From a checkpoint of a small transformer trained on Wikipedia.
Training: a variant of Muon for these matrices, 140M tokens, 9370 steps.
MLP neurons of a small language model. Each row is named by its layer, matrix (gate and up: input weights) and neuron, and shows model dimensions 0-159. Each number is 500 + 50 x the weight over its row's rms, rounded and kept within 0 to 999. Numbers have three digits each. A neuron's up and down rows have the sign that makes its largest values positive.
After each neuron's rows, "fires on" lists the tokens most often at its 100 highest values on Wikipedia text that the model never trained on. A number after a token or word is its count.

L3.gate11:469575409445566517488444534465476506501531450510531390466473421439550481442457539479524452501445508444599509494547526479541485547577493467435383473511607502529472615540398547445517541413551462555497510514519530491457447516532492527530538542537594403504482481420489495519564511450570482449474558463494516440462567471518502458405428546555432467449441530485571595544473421537461484552541505525476424437658440477395512524513558510504534551537451432517503524470554523519399524521490524
L3.up11:532526445444558494573511560503444540487548572490430469481503484519576586479572450423467464548418495446494458479535508520583473476578416464468569576558479499466429484514494566491557463465511450469484492414423460487481425380504386562548448493479515486470403540512507508506504433455521449487437570492560398415558572489454498545426419447554543471446537518427540492494487483511483519523501406603463486380563470447448524520417455403459518603499508533485393549517531491478504533515447510
fires on: " School" 20, " a" 19, " Stadium" 15, " |" 13, "0" 5

L4.gate32:495587530575586555511564434508538396529544591512564476522485507453528560471487532515470521517544523496499457482362466529491632503426509621476520517472492503554543458439480465494431568450515503469575471519455494472576500454449476463507527444543540476602472496474483558487475469419444476468542546555591556443551484352503609427455434525445494495537533470497468516555493464476565481538510418579534450560472601516454470427481439526506418476573584494521509503432417504471457472570437494
L4.up32:491491509561523465496492441529487422472514598523575571477460481416587558412493474493528465497497557538499432560394452421478558503564460529564495487431480575521499536472516499498449497496500595537483524563562463472433516575456554561491500423563454459594477533495438499489548507434452487464441541397482498575481613462552488561458472524479519541546504406416473449529612509484550507457472566462460552631477509421441467499493459523470474432607574565457567534406477588464464544476465519
fires on: " pre" 24, "al" 17, " sub" 13, " non" 10, " dis" 7, " super" 5

L3.gate34:473449508552437500530462589497511516502545455458598502436442483519591501531452506359433573529510496558514493534565515481464413532504482456496498478510443494516475509456387544485560421525600437388443429555577456522529497499554406485390527552475441511418513484522463535576439590537563507441436472479633486513547538444586437489451425500470475517461521513445414567488481586510488478429498425519482516511605447458588490501479528487491538594473575457529475469461436526533492483532507472
L3.up34:613451429543427383512467530508503531582513493531496512473470554490491485453527480502541527503562466474429516487472393558514408484454539498598481543470586541548502530553510409558470417455531508485464407571472536447500517514430509524456461527438486493468440492606423466576511576562550458435570465537472478498489516471531449513515484458455527477424530512558508546515495449490431563467593613451489478507418560572532441577470503436427471518412487567419597568415543539532403547453467510
fires on: "e" 26, "O" 13, "ven" 11, " O" 7, " most" 6, "eu" 5

L6.gate12:399516521526500531505485366443498543515472539419422512538552507404482467524460497520531518564469414500518488430502419443587465633489547544495427474539492499470498505477411492435527460512434425537490618529544461438433504490487456540544572473540448501580517569521559521491449452431482550493517482482389494444520462507499532495433478508513479458449507457473483543408462501501514517422402414482576486497490565521529451494453483501540503533547470508423611537484554580496504471412693498
L6.up12:443507513513485547506539553527549463494463489438462523503488464340561473500563524442561460511522549585513542435554505460497530527450573547479565517515576538487504528444463505561646525485512519534435576474431478484518577514486479483603577459484511530517474430595514500521490489464520474502554474572437465474586435508502526516468412505482436530467546538541490550376489451390468410450467515532597392627556491497477446468500585423516503484377460536410489458539478568457528462468528523
fires on: "\n" 62, " " 11, " by" 7, " Cinematography" 4

L4.gate27:425538499529503540429603548477423514460389467565502516492502484395492534519554473505435478467516510539521423523504449464429566598517478502488510601449506552412544539422463489447468494480452570573456528503423508515517610554442544524531549471546474465507465526596538495430565491494532532493498473541491616419527530657499451450472512398554434518487558500576563509438457476461563491495503451569519527482538495528512600526575474479484539400569604525504468536458587511587472463482482465
L4.up27:476411430405477483575480504462503540481427463489495420482463477465521501514454538502443509548567398550513484490523463422556401468519422540493599562511406437547465496608541497518536595534535456452546417478464568454543503528501539442519446527486439542389399549502484451546465466495532530427561541524587584452491493424513506547527445474486519510572476541509512634502492532589426507491415555505488506514580514538516477484564487507455523464589419529432458468558568418510495454573436569
fires on: "ian" 40, "n" 17, "an" 13, "i" 7, "ik" 5, "ic" 5

L3.gate36:466497480413428423556518484532469547442503471425436555496529365581472499534470533507533519451488458521498532511478483507507503462553427539482484438517489453504443554546479488516528433521482505441485385490515502538469535571567460473423435450352554472559442550484497500521575520604507509486444499528461487498459476535498547395424511509528513532491566536512552495496435482568492418579496452492618504497547566374458523448542460515528516435495613551633548503435569523463424431473580590
L3.up36:480588459427479568588483416525491514427539483455506524537533381519383519562508550487518510486473486560447505537475571537512500369471507522423533456519498525529370529465516527488511459489488529464469473476494474578475476453536521419506513442467506467544473592506515425508511529473607461504508511461440491547460502470524547509532402587500486521516491487398493455400505425602532383622395488542574477511427499456417461557433479467442511492483565529558543519526567526614439482574532505
fires on: "." 37, "id" 12, " so" 9, "ed" 6, "ic" 5, "ly" 5

L3.gate49:467514624526434417529519418463543525556507468505492499532457450523544482506502569576479476496515477460455519450482587444498547520589499598467492586539502564575464497579499554503463502439460605511577528438470456474475514422520549482455542437515471604470442491395543526524546506531455582412567494580533497532395407623447530519566543509611565534489509467513493540523411533534510528401526514465471512531592415463534475496510500470492632484522526488492549444464437421494545466438517490
L3.up49:511532525484469529474468522521544454507435478576527512482459492588535509428447544470551595534530367540470472563482416458518506558533435551422397486512486481530527533548446514546415450585510464500585457568545472554544480621449513443524498540518545458468472539558477553510444544525390522505522502476478449504474563425441420466521579467537378585481488499484363501536482506457547493482469495590526552468406500507562507404588418381521496500468514418489575550491568543477537532481486491
fires on: "0" 23, "the" 18, " one" 10, " his" 9, "ge" 5, " His" 5

L4.gate86:471537525546504581559425529448465506518494490471526438533504442516501522504506487547461518449435530512496544497555566525456405478530479484506546470486536491542435332482480511537472464602456517552603486482456441526528547349419520532472440468366493469435529482425489505557610588479586513566510543557527458424430432526524419457543465425504486552407496497423550491540476521475501537522495478569472512475414509455549494442494604450496576504442635509526525482534515523516432445433524452
L4.up86:425514598499481445513468488538462446478446437463558431546492506520574519517496472573553593512502548499544452489525448514561467423608449492449529373471499536507533537490515576487501460580502439497550514447453484599561486516469455538498443555528469525498564505562535511463417467532570569559560467408472560503589528486502493554569530485484531520454485481581499645457531544546588516437617544383569479483519495443486481530521533449535574453540424460522444584516568469607435478563493473
fires on: "." 21, "ly" 13, "le" 10, "ide" 9, "ce" 5, "ia" 4